Weights of a small GPT-style language model, trained from scratch on English Wikipedia.
Size: 19 layers, width 512, MLP 2048 GELU, vocabulary 50257, 112M parameters.
Architecture: LayerNorm before each block, learned positions, no biases in attention or MLP.
Training: 1327M tokens, 14630 steps.
MLP neurons of a small language model. Each row is named by its layer, matrix (down: output weights) and neuron, and shows model dimensions 160-223. Each number is 128 + 32 x the weight over its row's rms, rounded and kept within 0 to 255.
Before each neuron's rows, "raises" lists the tokens whose logits its output raises most directly, leaving later layers aside.

raises: "ies", "ée", "ee", "ie", "és"
L13.down739 [114 176  83  89 131 135 176  90 167  95 151  85 186 129 111  64 121 121 161  95 169  59 126 156 129 110 132 110 168 153 159 146 153 153 126 112 115  85 100 186 108 137  95 114 135 123 189 145 132 124 141 124 161 119 139 101  95 134 128  66 125 148 129 147]

raises: " most", " best", " positions", "atra", " popular"
L13.down1250 [121 153  92 176 161 131 117 106  52 110 112  87  96 119 134  83 136 119 147 116  97 129 136 133 109 110 114 178  83 169 157 167 195 142 141 119  73 146 103 114 118 179 129 153  98  75 134 164  95 162  97 100 134 106 147 123 166 165 159 113  98 113 154 123]

raises: " rapid", " growing", " growth", " rise", " grow"
L13.down1311 [117 150 161 108 132 100 103 157 130  87 140 196  96  98  83 157 114  64 128 145 159 126 143  52 201  47 165 142  50  81 117 139 119  99 124 186 129  97 108 157 154 125 104 176 189  64 103 119 189  88 147 165 121 153 124 124 185 129 114 107 159 118 192 148]

raises: "\"", "east", "right", "FF", "hip"
L14.down1861 [128 146  74  99 108 148 127 103 146 147 108 140 138  62 112 116 119  98 137 151 153 146 167 116  95 103  46 241 116 132 130 182 181 142  90 103 125 158 128 111 140 115 201 178 124  82  90 147 131 142 128 188 116 127 167 139 109 148 101 164 105 139 185  85]

raises: "\" in ", " in the late ", "ed in ", " in late ", " end of the "
L13.down432 [145 135 164 134 133 111 137 102 190 125 183 143 124 143 114 176 157 100 118 139 118  95 116  96 135 147 190 155 194 167 167 139 135 102  73  92 188 141 138 123  74 119  81 167  93 138 121 100 131  89  93 102 106 124 108 160 152 117  78 167  98 111 115 138]

raises: "one.", "oic", "ol", "-", "ene"
L13.down369 [ 63 124 116 138 156 173 106 154 113 105 180 124 129 120 107  90 145 156 167 146  90 114 142  29 114 134 100 156 190 163 133  76 153 105 126 144  86 143 125  94 116 114 159 128 187  89 139 127 139 133 135 151 126 120  73 114  92  91 132  89 169 110 140 142]

raises: "D", "U", "DA", "F", "RA"
L13.down1488 [153 116 133 112 145 145  97 116 103 159  94 190 147  91 152  86 122 109 117 139 130  99 140 133 147  95 105 162  86 178 143 144 102 120 104 162 102 138 158 146 111 146 113 123 156  95 121 146 125 156 157 180 104  79  72 131 118 150 143 140  80 137 241 126]

raises: " neighb", " customers", " opponents", " members.", " members"
L14.down1508 [136  86 161 126  41 172 136 164 136 111 154 115 106 147 117 108 104  62 110 152 186  87 110 165 136 150 130 100 142 132  95  66 185 121 105 124  81 100 145 215 123 185 178 118 162 116 167 103  80 129 143 142 158 122 130 150 132 155 151 176 153 172 133 158]

raises: " days later.", " hours", " Week ", " on ", " week"
L13.down390 [145 163  78 137 136 121 162  90  98 114  76 145 117 148 118 128 107 116 133 146 105 161 164 130 141 125 152  88 203 126 136 116 107 139 159 132 102 151  95 143 119 140 109 123 132 146 158 140 130 173 169 143 115 126 121  86 109 165  72 104 120 104 134 192]

raises: " his", " an", " their", "wards", " its"
L13.down1064 [126 144 133 111 141 144 100 194  91  94 149 144 141 124  57 122 124 127 118 142 121 138 203 208  88 140 102 128 125 121 176 156 119 101  99 159 100 137 174 100 137 184 177  95 146  85 144 137 134 121 144 149 144 164  90 149 166 121 163 118 183 128 132 143]

raises: " Japan", " Australia", " China", " Canada", " United States"
L14.down918 [112 129 189 156 116 181  87 126 173 136 130 128 140 134  80 177 115 133 108 113 133 149 157 169 108  84 176 131  73 145 102 189 107  81 154  87 100 100 151  94 189 123 163  73 171 141 201 147 138 121 117 155  90 217 143 122  73 123 107 125 115 138 149  75]

raises: " wrote: \"", " newspaper", " blog", " article", " News"
L14.down1734 [122 142  98 165 164 142 170 151 163 169 106  95 152 137 157 165 100 153 105 166 112 156 107 122  71 155 124  60 199 124 126 154 118 114 135  97 111 125  90  83 120 191  94  92 149 172 153 112 151 139 141 129 170 123 123 107 148 101 112 118 118 117 115 132]

raises: "er |", "er and", "ert", "er,", "eri"
L14.down577 [121  51 119 149 130  90 172 127  50 131 148 132  71 152 170 133 107  95 112 118 172 153 122 169 122 144 124 160 122 140 151 167 122 194 121  99 135 124 132 111 101 118 106 122 120  93 129 101 137 120 154 133  96 118  96 163 166 132 112  73  78 157 129  98]

raises: "cha", "ters.", " off", "ched", "ters"
L13.down41 [ 67 114 192 140 151 143 142 170 137 125 143 165 151 124 125 173 138 177 105  89 144 139 123 153 118 105  60 162 135  89 142 179  94 147 128 150 149 140 158 119 106 165 161 160 160 133 187 158 200  91  72 141 165 108 151  94 118 134 179 175 173 144  85  82]

raises: " District", " University", " Council", " Laboratory", " Park"
L13.down457 [135 148 182  33 206 106 118 123 143 104  93 140 129  99 165  98 168  91 105  98 158  93 145 127 114  94 144 161 128  74 102  80  92 134 162 128 118 129 144 132 139 111 145 117 132 136 137 134 169 135 142  81 111  95 203 150 146 137 133 112 106 101 129 134]

raises: "List of", "aved", "ison", "- Music by:", "ise"
L13.down1691 [132 134 129 137 129 117 148 126 147 108  90 169 165 135  99  91 147  84 127 140 161  81  77  53 130 149 140 123 123  96 133 133 174  92 136 102 117  81 143 118 134 189 110 133 120 104 179 122 132 107 130 135 129 117 113 125 139 123  44 106 147 108 167  85]

raises: "ings are", "ings", "l", "ings.", "ress"
L13.down612 [123 161 130  97 140 159 176 123 132 187  89  90  99 127  97  85  98 120 159 182  95 136 116 136 155 160 174 155  95 133 153 100 105 210 138  65 112 111 108 120 168 106  81 117 170 134  94 120 126 100  91 105  74 131 119 152 190  81 192 117  90 135 135 152]

raises: "any", "ano", "anj", "cha", "ander"
L14.down722 [125 122 137 178 148 104  91 188 132  93  86 138 118  81 106 108 132 167 124 110 149 120 127 124 126 137  81  80 136 122  90 148 123 108 182 117 163 134 126 143 196 130 109 177 137 118 151  73 153 159 151 147 182 136  85 101 124 140 108 123 125 162 125 127]

raises: " court.", " court", " trial.", " jury", " trial"
L13.down818 [123 164 127 150 156 150 148 118  80 140  90 178 143 168 110 122 172 108 109 120  83 105 102 100 140  93  88 128 143 135 115 110 145 117 120  44 128 147  99 121 140 111 107 107 152  90 150 163  99 122 161 156 105 115 151 108 145 104 106 149 100 125 153  72]

raises: ", respectively.", " and now", " but", " before", ", but was"
L14.down1440 [107 140 170 136 144  97 110 139 182 152 153  73  86 133 164 118 125 114 163 147 120 142 109 136 143 128 113 189 172 235 137 165 121  92 145 141 138 143 149 112  84 139 127  78 120 139 124 158 155 100 117 143 133 109 121 123 123 134 144  80 130 110   0 116]

raises: " COVID-", " online", " will be", " YouTube", "As of"
L13.down198 [ 99 110 118 130 153 141 188 190 109  97 145 131 137 106  95 122 119 131 122 136  83 152 109 185 172 112 104  87 143 111 186 168 142 111 124  91 139 118  97 137 137 165 180  68 102 176  97 136  88  92 157 141 158 143 135 145 147 130 133  81 154 120 131 175]

raises: " franchise", " program", " campaign", " program.", " series of"
L14.down1006 [122  72  81 142 162  61 150 117 139 142 106 112 132 147  95 109  97 112 186  84 142 141 136  98 168 149 126 102 161 150 119  73  58 133 127 138 146 147 137 148 130 144 110 106  85 137 126 192 189 130  99 129 143 152 141  99 132 105 160 166 120 163 244 162]

raises: " years.", " decades.", " years", " number of", " for many"
L13.down1380 [116 114 150 112 160 172 109  64  88 152 153  88  94 172 116  65  74 118 170 124 149 111  97 120  67 142  87 162 124 154 120 129 177 114 150 128 142 165 115 181 133 101 164 129 127 158 146 160 137 140  95 164 130  90 164 123 141 144 100 134  69 145 133 112]

raises: "ment", "iance", "ments", "ments.", "ring"
L14.down505 [129 177 107  99  89 139 145 112 170 144 154  58 100 118 118 137 158  58 145 136 166 150 119 193 175 127 160 129  88 129 171 163 175 120 148 128 121 120 117 111 159 150 109  98 161 161 135 149 171 132 106 178 128 142 122  85 179 125 154 119  96 113 112 170]

raises: " ", "s ", "8", "4", "3"
L13.down119 [195 153 116 115 132 140  73 123 165 161 118 212 128 158 120 158 151 123  75 165 168 125 130 144 138 124 148 197 118 104 136  58  89 112 122 119 160  90  58 159 139 164 170  99 156  82 122 162 143 143 121 141 138  70 129  78 139 221 114 123  99 103  92 117]

raises: "istic", " term", "ism", "ms", "ç"
L13.down902 [141 124 176 110 150 129 180 127 161 143 138 108 120 124  85 109 135 116 138  61 133 131 175  76  63  98  99 124 128 139 114 207 114 173 101 149 133  91 185  83  98 136 125 154 103 154 118 151 179 118 128 128  49 127 156 149 107  79 150 144 126 195 189 153]

raises: "004", "010", "012", "007", "reat"
L14.down1760 [182 106 139 200 112 140 150 116 103 163 174 108 142 168 114 153 109 124  65 110 166 136 151  87 122 118 204 107 145  87 142 114 144 117  87 115 197 165 163 138 111 203  76 197  67 156  88 115 145 165 172 174 127 190 175 104 124  99 145 111  50 191 156 174]

raises: "as", "se", "former", "of", "see"
L13.down1336 [125 169 147  82 138 125 189 103  88  84 112 145  66 105 142 138 121 192 111 169 127 131 174  98  99 125  31 149 117 127 176 140 152 124 173  85 121  98 152 148 132 108 137 146 109 153 111 148 146  70  90 134  53 106 133 157 126 131 106  76  87 157 148 107]

raises: " announced that", " named", " designated", " listed", " awarded"
L13.down1846 [146 136  85 160  74 141 143 130  96 139 115 152 103 112 157 144 122 137 154 128 122 104 110 117 137 180 125  60  93 100 118 102 146  63 156 121 114  87 103 121 134 130 141  35 162 146  74 124 104 117 158 127 110 115 173  95  83 101 168 118 158 136 169 149]

raises: "y's", "ine ", "y\"", "y of", "ine"
L14.down542 [ 97 131  78 167 122 163  82 139 114 119  89  81 139 110 147 122 117 100 150  98 191 113 125 155 130 161 166  74 132 101 150 183 113  72  80 114 133 189 135  77 147 151 133 110 117 151  94  64 166 104 179 122 163 124 193 223  91 134 159 107 128 197 138 177]

raises: "i", "t", "ti", "ans", "ern"
L14.down79 [157 136 115 118 122  92 148 107 121 109 132 117 110 120  59 111 132 152 127 112  79 109 121 134 120  92 163 170  74 151  98  91 123 149 119 170  96 135 108 179 128 125 134 108  59 109 118 167 199 131 137  87 159 156  93  85  91  97 107 129 144 148 137 139]

raises: " return to", " return", " change", " retirement", " step"
L14.down336 [103 136 142 146 110 127  81  99 118 125 185 163 123 132 126 116 106 135 139 185 114 120 119 112 140 119 170 160  75 119  87 160  92 153 171 126  80 117 115 151 151 135  79 115 167  98 146 129  95 126  66 154 119 137 119 163 108 136 149 116 171 112 151  57]

raises: "umbers", "ster", "ank", "uan", "umber"
L13.down638 [204  79 173  75 159  95 125 105 101  51 167  70 144  91 105  81  73 120 146 106 134 154 141 158 142 159 166 102 120 104 130 162 143 111 115 107 160 145  51 134  73 111 164 155 161 158 137 140 127 160 194  99 175  98 100 119  94 170  77 180 154 120 164  86]

raises: "\" |  | ", "es were", " were", "s were", "ers were"
L13.down408 [181 114  74 149 168 137  79 118  77 112 152 167 146 106 100  48 152  98 116 116 152 138 135 112 170 129 136  70 137 121 123 161 137 130  93 196 126 134  94  79  82 101  84 139 135 131 113  97 152  69 135 119 135 130 135 105 124 154 120 133 157 139 109 145]

raises: "935", "934", "oster", "85", "987"
L13.down1682 [157 134 123 154 113 144 152 107 161 172 123 178 124 178 175 159  83 136 157 130 145 111 148 170 107 108  98 207 171 156  92 190 104  59  90 118  91 106 152  29 153 116  89 157 191  52 116 214 123 101 111 113 123 112  94  84 180 136 117 142 114 104 150 106]

raises: "od", "ich", "odd", "ce", "rat"
L14.down52 [179 132 173  69 138 151 116 132 121 137 134  71 133  77 112 142  85  94  95 165 104 105 115 126 117 166 129 145 143 116 194  97 117 158 131 121  79 152 164  92 145 117  93 127 109 106 202 131 132  55 161 129  72 165 187 141 140  83 132 120  70 147 163  41]